From a checkpoint of a small transformer trained on Wikipedia: MLP 1536 SwiGLU, 1078M tokens.
MLP neurons of a small language model. Each row is named by its layer, matrix (gate and up: input weights) and neuron, and shows model dimensions 64-159. Each number is 128 + 24 x the weight over its row's rms, rounded and kept within 0 to 255. Numbers have three digits each. A neuron's up and down rows have the sign that makes its largest values positive.
A block is one neuron, or neurons of one layer that tend to fire together. After each block is what it responds to, as a language model described it from the Wikipedia text at the highest values.

L5.gate327:128090151155143130179118077118119140154117086131141122146137149164112144135115113115152083160116177126148129156154154120114155169164112097105130093118126145142105128149142104135124187134127194083112141115169121145130101156157116124099149104138157110088182131121098131151126146116091123131
L5.up327:116126162121094165124134135144135103098153111137139158118158149123172144089128086140136060158116104106160107109168126157102110104104171136127140139120108155145105113172120123099165146141080142142151135113102128165128099125147095134135107116115143088103152125131132099154145116096162067121
L5.gate482:136109084084134134140127128127117148151133109141157117135129079118112105144096122146106099158118171125166160139116119087100159174080108148128117156120141116130121110118133170114162107069188133149111149119113139123160109110153107171122148133173115144103120134127134089116131152150104103141
L5.up482:148093158125098127112090102112177149131159104117135118171113171141109132108176111172114139112109166183127080097131129151119124127125153133163167121081157087114172093107126176151100169116186099114090140155168130130119116165137151117095160120156168128142131121136090104121107114115119068148
L5.gate687:156129155117130080135162061154102110165138129121148129152143089125139102122133125111129151180168112109095111140154122085122109155146143141129128134138099123146123145159119118171100130147204143120118119126112105155123113148130128136140137140122138119079139127085113122135109115131143127147
L5.up687:106135135092155122136111195142126118137114139146177164153176163169128144123107094127170106090141186124157139170138122105113103149120135096098115138117134093111115157153106126149091122079129149111131181115136126165098111140123156158119107116127130093120134165139167155121112109121161170120
L5.gate887:149148115120123092107138130140105114138162121153151166149121114109140093133175156117157141131153103115139170136111117112099092138131118120157122152094109104117117088103132092143154131076141113104146128167113117127139133098126137125097138170143141123137156117133110127138152116071161130161
L5.up887:143175101147119122072161098126137141157163120166134175126118150146160148128143108185127139120115095108142159112154092108126160135125125110153110136119137142116127103098133117129126141125122091153182149114106132115129147127106110122110155116098143117145124148159143175122141130146132098126
L5.gate914:137149120092129132132125130120122151126136155132144167153181139187122165137082155105152121153153114168128105147088146144113130160128137109098131117124129136144146140120137079113127168084138157110138140159133063106158154139077162146131172101137174145057149111143202101137126134173116109160
L5.up914:127090096199099150135129104120090138137095074149096146098100106112137146111156104123124159100133159116140142097177116162132137151117101115157126105166106160148151141161117125089164145134124171089088101146085160180136157138131148098076130138123125086103082120122145115149170122172140115145
L5.gate1187:125128109105132136125111183134149104140119135169128115149145104148127151131146111147144125099126087121123130096154112101132129111130117076107147074130130115137142101130085117072152133211124121151135137166114093156089126144122092112123137133126126103124111157087083103125136114109170113132
L5.up1187:112127133128122125119120106157124142157123151130134121122129145152068091089108122160141058127135126151132098115130161152126157147147098117116133098147151128173130112166159155144137081083131131118129099120150097156146126144095163122135094127154176132131116165126102110136167146146131140141
L5.gate1322:142151156096093161122126104125082154097158120122133158128143152141130104117136150134118164146122133106129132114117144097119131137178148164080137145138131151147067148132111109163148137129122146098165158086145148085107098145140120154146141111127125118082145120102149137115136141105108146140
L5.up1322:098125118144118162121096201120151119148103139139150129132137188162087141101108129116147144125128150149201128119112139131122124110137115114124113098115161153117141175109123127107197115100134117138118117134116112155115118085107087121109124107127152103107151103118119112124134135080147169114
L5.gate1381:130081099141100143086099137120107127136143106156139128101097131108140127110132145197138131096154137107117098127139127122109137137157118104069127113140140111142095104145128117116126135127161100120127160146124113127175152141117129093111150123152121142134130119129098109142147110107137096109
L5.up1381:090122139095112145077103126123060093179144180127155163165119159118116096109134122132174122135189122127171151125159113129104160149128153128153146129111126127109129134177134102135132117127109155114107143100136141125125148158120145136140127176167128102144152148148137181079144181146102119086
Responds to: Zeros in statistics tables

L5.gate123:152132106106132142120087114131121132154162142131188122106109147121171121124139114128149128105134082152152123152150127099122099144133157150112126134072136143120123089128103135100166116145141067109105135140159134142108132103110143132132148133098102077185124120085138083131090139099135148118
L5.up123:142121123139132100149116167101113098128114124118158094109138077133165135119127129136167165138109115155134130141141126117156094115095163112113135116097143170085131133101142109130114107139118133161126140095130150113101118069117149141135110167111104102167135089121123123136109112095132141133
L5.gate341:160112085104085116146128113134139152145195153145160146104109177107142106121137123123071163149104122111163085154159123098173143134120124136103110133134135099132139125128129138128155129173088119128118172076108134131121144126134130161090137069148136114123137072107139146151145118128161145123
L5.up341:148149144132116113128170077107137136123139105123126150118102153133124144134094120125134108106141126115141143135129128114131128114164131142109127108123145147089061155141144097137152174192133123111208097171147109147116156094113106120175153131111132126149155065085086118127153113072112128156
L5.gate510:086101101117118154112149145127120111113155149132131135159114129082186132126148100132119102131110141130163125133138110125078092116100132152120114143122107142129127078135094094088150130140090102113138121132162098098120150079158124124161152100157124135158111085118113099131079125110182126131
L5.up510:129121131110096140139120113173158124121109138169167132110186117126157120116137161152094138109124148134149152157162100122095131135127172182121089147122135124140154114118132172138108162123084136129102135144106147146127179093122090091150125121078107157124085167119132139134108137117137114127
L5.gate540:104120134128124131097111160133108124154178127086116098101087080138134103119120128183140107150133153117200137157095130116165108128167122166126150122096158115089155111164118125109150158153155135145091130195141147129131123141096112127117112147108112095125179078127132104138129132150184125167
L5.up540:101108161159074107098154122116118089133097167116138146126115138075113092148148143124105122170149131096103125122129122107087157141134087118113137137160177152083140138172093126155103131164127088133141105144140113098107187137144163082107147109129118126137124127099104109121122145102096131154
L5.gate604:165112108137120098111149123181158118148101162155130124159134157161176112141136125161150157095135092150120117126169143091134155129115111142149089141135118127134104088142154130128101087122109130163147072121160099150064079109102109115097165112120136124132065076109171076168117152176116108109
L5.up604:108149164104111110128130123165103133088174124116151149099126135145152143126172174147113131090151156159134133117155133138107136167159169111132103148123142107113165114129152123112163132138144088097075157099133168143140096164107134104115099119117113153091127120106148132081138140094132167129
L5.gate1265:108136109126064133091109142112118122107164138146130099110102087137154108123158151162142132110112125122126139157100108101129116110149117143115151122125126138111124132117114170121114155169145111167133118150093126134064138074130137188117155125138079156121129101111150145118113171136095154146
L5.up1265:104131114124118114132166161121157107093143137113113106133171163077132104142150136134083135152107142086128123100146139129143128113110109170094139139163157134152111109097111148164151141125129097103158090158131171129098119085068133114150129101100125113166125086140133164117099116124147106145
L5.gate1345:157106059117165128138132138085142142173125164187131105146109081150157109091129146110146134111151177126147125171163124115133119126121114165083144143119122105142101135142136110129122142186162111150142129144118152122135112071152119155116169155145103068161142139118128125125086125106143133105
L5.up1345:146190089164141126144109123120166114136155129140171143089169152101071124176114179115110119169153138138083127128117115116105145155126114117126137125124122085144097103106110109070114129168125123128150142122127126110098145115114105096113146139090109154151160105128121115094126139132095137113
L5.gate1349:140117145115169135112111088146115122139183083155139185113167148100185080118167108146135124139154111126107119132146142100100138140109144161128104125094121080115193144130088115152144154141091086122136160143133115132077130101143161132116112154134098095165124167095160081122097175128129128155
L5.up1349:188182087140135138120109117162171133105108113118154090135167128093089103155100143131131087115136093153158153127133145103142126140132164140093072123118132163093097122124108116089142100099152145138089130176087123123168142138125109129146107187114073134093109128106170106150118134101162123132
Responds to: End of section block

L7.gate90:110111102137126130087127131123103131146098122152160131098159114097133149123106098168138177157111132127125110188125135076094117112134128140095102117142102159122103124156103113121108137165071114108119068166172097105078110135145144137103122149162135121122135142050140135127137116161114136145
L7.up90:122124072121148115165153139131129106139124124100142042101137142102138102177143092146139147089116135134121113166143138104162097152122142149165115116121090113151133087156151114149110120167134116102134118143175141156119110116091119112118113102123128150146138186103146131137143119151072120143
L7.gate693:094167127141166137114082132134115130129183150153130106119154087124123112141153120108101159166122131109114158112117154095165102168166138139086138118108126136147115081127130150034162149088115100123140101157120150128138113123116181103077206100132110087124087088130113139072115125147159144147
L7.up693:154153105172120139097157141118099132104122122163126075134144133144139085090101120137115074115131105182165141136139110056059080109169142133101127123140145069121113173147119147148115162107110109146124112115095072101136130101090137145121158098133136113116122105105129124150148102180141131098
L7.gate1105:124142140162145078106136113125163111136133134116155090109152111109134152083121185114120100108146102140137134121142153104108101121160136152126119115124120110149129115139117112098115124134162130123151102165148103124129141129137125130100120122137141150101131112084103106085113163163182090114
L7.up1105:122192125118126171096131119141136137132131151120139140121125101111103101130143131138133112130112150098134118144117146126146120117137138140124138183184128111101116166126101124146159142127145115134134106114135149124119161109145116147103111129116144128173133114105164117144082110123167119165
L7.gate1481:147132151150101155063169116104114139135137152123170166118111124102116110138143149164119090121154139082111119157148129140103136146137123179079146148134113139147139125137154158148114123157155087138082113148123120088132120128108133097111153130103111144155150115142159133118096087137118131118
L7.up1481:109144110161126139083123148090136112106091106145157119122170124098115121122169154118142097142136097112139165103123100121133118135088145154180147158123104104114150114115141132139067149104120148143082129165116143117136093130131118147105149123155084132149130129075160129112112145119113143096
Responds to: Section-break line breaks

L5.gate176:114152170145112155147112153175175123084099146107125158168117127103098111177131094125128132151118128109102109107151118160110161155117141119100119127144124182113146106140100105102121141132131121122128102147173127147132142134096138149130122110132171092159155110133094153152096138116135121117
L5.up176:152140089082148123154124146132124131110121095157144138146162146108122118151126149117098123158101121151140111166134129087137133134117114121146172123145149119131158156162130182126142085134124131146142165160097186149164113113157136129121137170137125119059118095130138115122116159089150125136
L5.gate512:101151125123103139111144165134131168127140126121123082137128169129122120124111087125124073099142154106139144136118104133125122172132134152109135117100109137134108087125115089092127130186108150121089149120088096128144131145122137123153170164101144136138116181063110096116144153135137134123
L5.up512:171140076142133068144124128144183163084114121157124143130154153128106106143132118163138109157141134112169126165123150154109177168110132134135130111128160117142126132125153113096151192104102146136144108138119123054137111117117133109182092120172163152145134142093105137074143138143117128161
L5.gate579:087137142079105121140115153122084118102157127109142132125182113130139111129124110104163104106105126175100134114135122113091140074119121126137107166163110150169133093124107140153163136121156121132179193114128167116099114128152140111123119151143099142116179110156162145157149104121139094105
L5.up579:107128106098164106084152131158113121139104157089165170149132143121131102111111135133114132121134144134138127100149148127110140164094130123185159149135175131149105141094117152141169169150145130091115116121137093140108129120106131134122125133122148147148126130144159167122126141104087134126
L5.gate705:126128127152145164149084134144130132115176159127110125145131123085100136137124095111101105142133120099155119137126148123120116118154128160120142114137123102132105119127125161185117145183101126130155132082162148109136155135136110119149111158154116167104112153120143126134212108120119119111
L5.up705:105117147112113148124160116140100114168104111107124115174129123169106110113133079123087097113119128147149136092104141150142102120161165112103134142169156126137158109145105110112129092142135141120109113116102154128140132139110126124115126174141122116122138150129136105123110102091140131126
L5.gate728:096087120079118151207155110106081160157131132125114111099112097135153126151102135130123111183129142111135156125119106101120158140135125122140123095130107128112144125167099085118182105114125157102138124150116116124131102088141141104101199121135132121129152092113149098144131136129144149113
L5.up728:119098078145101150105115107125093126160159122099094118162155097185138179100154106129124112117103102178102133095110148125132155107139182123099140111114150100167082125166087122076103134187107087078107132156151110159152104167074159103121142102142120127106137138196122161123176145151110157099
L5.gate1113:133123152144170113147112085147118137087153135118144136098110106098137098141111110113086117177114140140138104131117126098158134165109145150139121170131101135120116151095116130125107124115124141109148140116132097126111120158129119151125138097146111118107159120145154131128117154134146147117
L5.up1113:096093124133126120168163112121136081098156146068094134112116159103143071116176119128165133129099144152139110150101093109123161156128111136128130150112151106155158176136111118136145153096158130126113080118112087094134098167145149131142121125158123118140140117112121094093142134145118150105
L5.gate1287:125117089118096168134170137146152134155139126150113160177163097137110118165172137141146172122172107116095062150125158157117144148115106121089173142132135099100126143144120141146142155175154118097124122167099154109108112126152127133097147202112105159132131143123127085137131130116159096162
L5.up1287:115137133135121145121120123128137110111150129132162129125140121130149099116085155181069124108163126099107122161170120108145145146136131125096114137116120148105112157093139121158106144153102106157129156149104081133087091132085098153122123118106106129124130101095155128116152087116139144118
L5.gate1392:145126087097179150123122122121136134157134128112136108122132142155134119136104118135161147107161111122155135085112147138095143125178179155105131113110118111127104133109125112111126133139101100100158130153079144155148071092114136110142167128137181102129180163141110104129141137127101136165
L5.up1392:144126119094126126174123143160177142114097132114153093121142134171108118151153118123097145100169131162117105109078153084132119132176086137159128127130086092142105112098135111124100149166126125105134132168099137119138112158122139149096164119120154148158142191094112129182179101133171137159
Responds to: Sentence-opening function words

L6.gate862:124131056140163107093116140112097171145140146141137123124111103125132098127156104114142085133169148114131138159105125118126168164146105149145124128123125115167107114130109149087151141123118110167104169152124119089116154155103156123099139101123124131117156125172216121100114153149173153145
L6.up862:139138110169152099154117107118113121134168150128121130127198118144158175119139098147107152119142131125124115154127089125116120158099166153146163119093143123118127090179105108139153138177078120170116133135142121131125121102095175157115191153142114091123182130092141119109139073125081145113
L6.gate1026:118164166153128138133120123062110100090162115096128098133118146095157158134158164112131095130175164134127124163124105099167096123139161142146132117104064141098117137178107151141139167165121145094119170112161119112095079135133153153113148099110076138119136092099143095117136114167109145132
L6.up1026:139153131154135110127130121127148152080092148110097142145128125138187115144181163159142104123147169117157131200136142149116138148120157115147120128148125103099139136139122119161159172110179164122098141132145114073132150155094159128136146131117093136130140121078142151134132141138115156151
Responds to: Boundaries after statements

L6.gate130:121089108067090129120089138132112104137131136177203165114111072164125109147145161109120138142160158142099139122099136108086126106143130155163128119148113152115121118139090078139146124122142146152130115111148111177132147084116121134131132157116113116131148090126135079125129157109130130158
L6.up130:107112131084105161109098147102135122120118081159133155167119147163147071102114158120178176136102173095153092122110127126095124100148159165164139105203097113123129095093114070126146174080118111131143134118119113133127160093162111116126076158139159103089124116095147100130145133116113095117
L6.gate1214:148091136107116072144107124105044110137131158125163143108142135140175134134145158123134117129122140102121132131114090127158111112146072091129153112099137102152116096136116098153158148124173167123162162140105111160135119092111126144134131112109141108082159085121120140137110173148178115129
L6.up1214:159139077128120138124111125125097124130123109133152124100094102156143121109114164133140139123125156108108131127114137156162154107131090123112115110125140118113110142122128132175154159103149112135153142124115155115114111090100114144097091106159101112131106103147122173132087138106088122182
Responds to: Zero cells in tables

L7.gate18:124149123115094107112121072140120177112124144146154162131114128155119126116106101110121085121106172131122172143133088126143119128125114127116089118139089146129123106103135149086096160116190132106126107170143113123146082155131140137128134099113106166111156120118171175106145138097147112116
L7.up18:150148159153119090159129126134103145141133115162135143170134140151144113175151157124169105133118115095138157160114102097110194177102119114090121068121118112095121159099144102110116140130098115116107106159131134140089132122125108069134164145108120135134160137104081099139128112121150124126
L7.gate463:124135106127144122110126127148132155144119111167124114126164146112073102171139129135112138119126108142145110145188118111093086174106107101139105157157129119096088120147147154146113140084123104101114138114178143111170099126096108093117111150123111125126137142142154093096121179145109126116
L7.up463:169105143097119098081164083118145175135130104129117117142140100123112120130104092116161131174163108159160162151125150105090131144098138145098109129108149118117080119097138135123130144150117086128119100140133096161113114177125093143093126147135121152105152137105144113117164164124122118081
L7.gate515:138149140156115100149117103143128149151129127169139132143134122130157141131121133108130127130152102107165100109162131124132139164152134141167092104142147084167150075132109143066091067127111151138106147135183089188169177136117159099088154124139159135092112111173130115133100124150142129135
L7.up515:125150074123139116128144159127090138156124143127145160143126122098183146101110100105098122125172088131128116119129101142135139142130129100112178107149109150115133112157147136130124108147121124093140140114148135149166103104118115104194131157162148096123152092150099098106152109141163097137
L7.gate584:126147097135150084129121121076144167122138136163147136118122120161158141106144124136072159115145102114137150167114159141159128180112137169115095091168176145098141109104177134152114096093160107135099111145145176113110150134143140108147143144153115102113123119112117183102106127170137148134
L7.up584:152122140141137126104129130135110135124142153101161131108142154138118134119112098106198146093110154120120136091183122105153131121127120134140172089155127111109155141116114137170112073147154122142128133150114135142131116119063124082106136141103166089144104124133133103146096151122147127142
Responds to: Late stats-table separators

L7.gate291:124150143102149139134104136139104100145127143134128170101137112136081120154150104134150113164173121125124121121109103129106139146146097127077117095116135097152133100152134134126147109115146146135121167123147157129159097133115122116177147124136121121111105101084126109143138100137118148117
L7.up291:133082149135083132059160101148132121150098114053137101113120134108188132095137107147126129153114130151100099167152143085154120103120094119124132111124166141152139125123100158099081125176116155088117077179134117142129146162134158152131113138115139156137136130147127181124095118142119130131
L7.gate1235:124134102107147145076098148142155122117140096153149138119166099114147081168120120099152139150117110086097144131122086083131135112137141142117112107137175147126105095124110143154102143127120151111138097138058148142134161134124159119118112146125105135124144158081115138110149138147145117135
L7.up1235:112134122138139150093108085159122120074128103155121101091127123108177088133137111106117159153135111105103132110136142106164114085175149132116079129159108130091118129187115131165080145152098137096174116120132116091126123121121165091149145138126127149121120140110155148110116144155116119138
L7.gate1526:115149111142152141118104101149135127091132129134116099133115159107124118137124121132114091104143109095095170125125134072135112106120178096120116097138143126122142089136115148160180121136130117104114166139085132103151148135105132110145136175153057111119162161165113114088115108150150126180
L7.up1526:150127126130157149085121166139139148140143076086104141158093178138172127140123123133136138114111132047131126110116159126151101094083109089069138164151091088146126109156111141135172134134136153163137146112162138126143114116158141132102111178163123167120139082134123109149082133098163126154
L7.gate1528:089118090111116142143090093144147178113125119106161118098123093127098102132131129067150079153119113109129168157100106098121131139169133131115118137121147173101091128216140145147136094153149171132131150141094152089182140117093126100116159141148116167117172144183112135125138158089092136117
L7.up1528:126097093105137132086120106130141107083120143130116166156144125136140086155115066108146117154134099121114119146091088141147109131164151105146095158118152109173123114113088085141121099088122105095174098171126109135130134178172163122094140106138122127135118104111130112181099144085102187132
Responds to: Sentence-opening subordinators

L6.gate32:148138105170118095124170115119129149129149101124156095098192120157130152113174122134134147147116112140138156135091116118128127172141084117119107125120106089130139109096094135175157132110079135112104143102121117118138106077118154167157117130107129136116162106128155158142091176159166127125
L6.up32:111173121133130172147138152137160137113163128161120117121163090146122120100162151159108130063106116136121130126089078130161133126153129143127126135079106119074154142112114135109133151161113094168103136114070131116074085091120112148121122128132111111153083148133177085146127142130125138104
L6.gate1497:096098128118144140097139152128089144108095138115132125140143126132163145144133111137067128113165119131106111168121114134159094157100096147098077152137103097154139160164137135126142131132135109152083113103113170131131115145129148122098172155132135106109127098088188132106169102146124149147
L6.up1497:103136110125114156177182143130082100147164115125090121145111134095162144139134107146081127139148139109120110117148112122108188119125123091100164121122076112113138109138150131103077123118090127132167124110106128146123118142105125141115135119146163101144127128125095100154135158156137090125
Responds to: Clause-linking "as"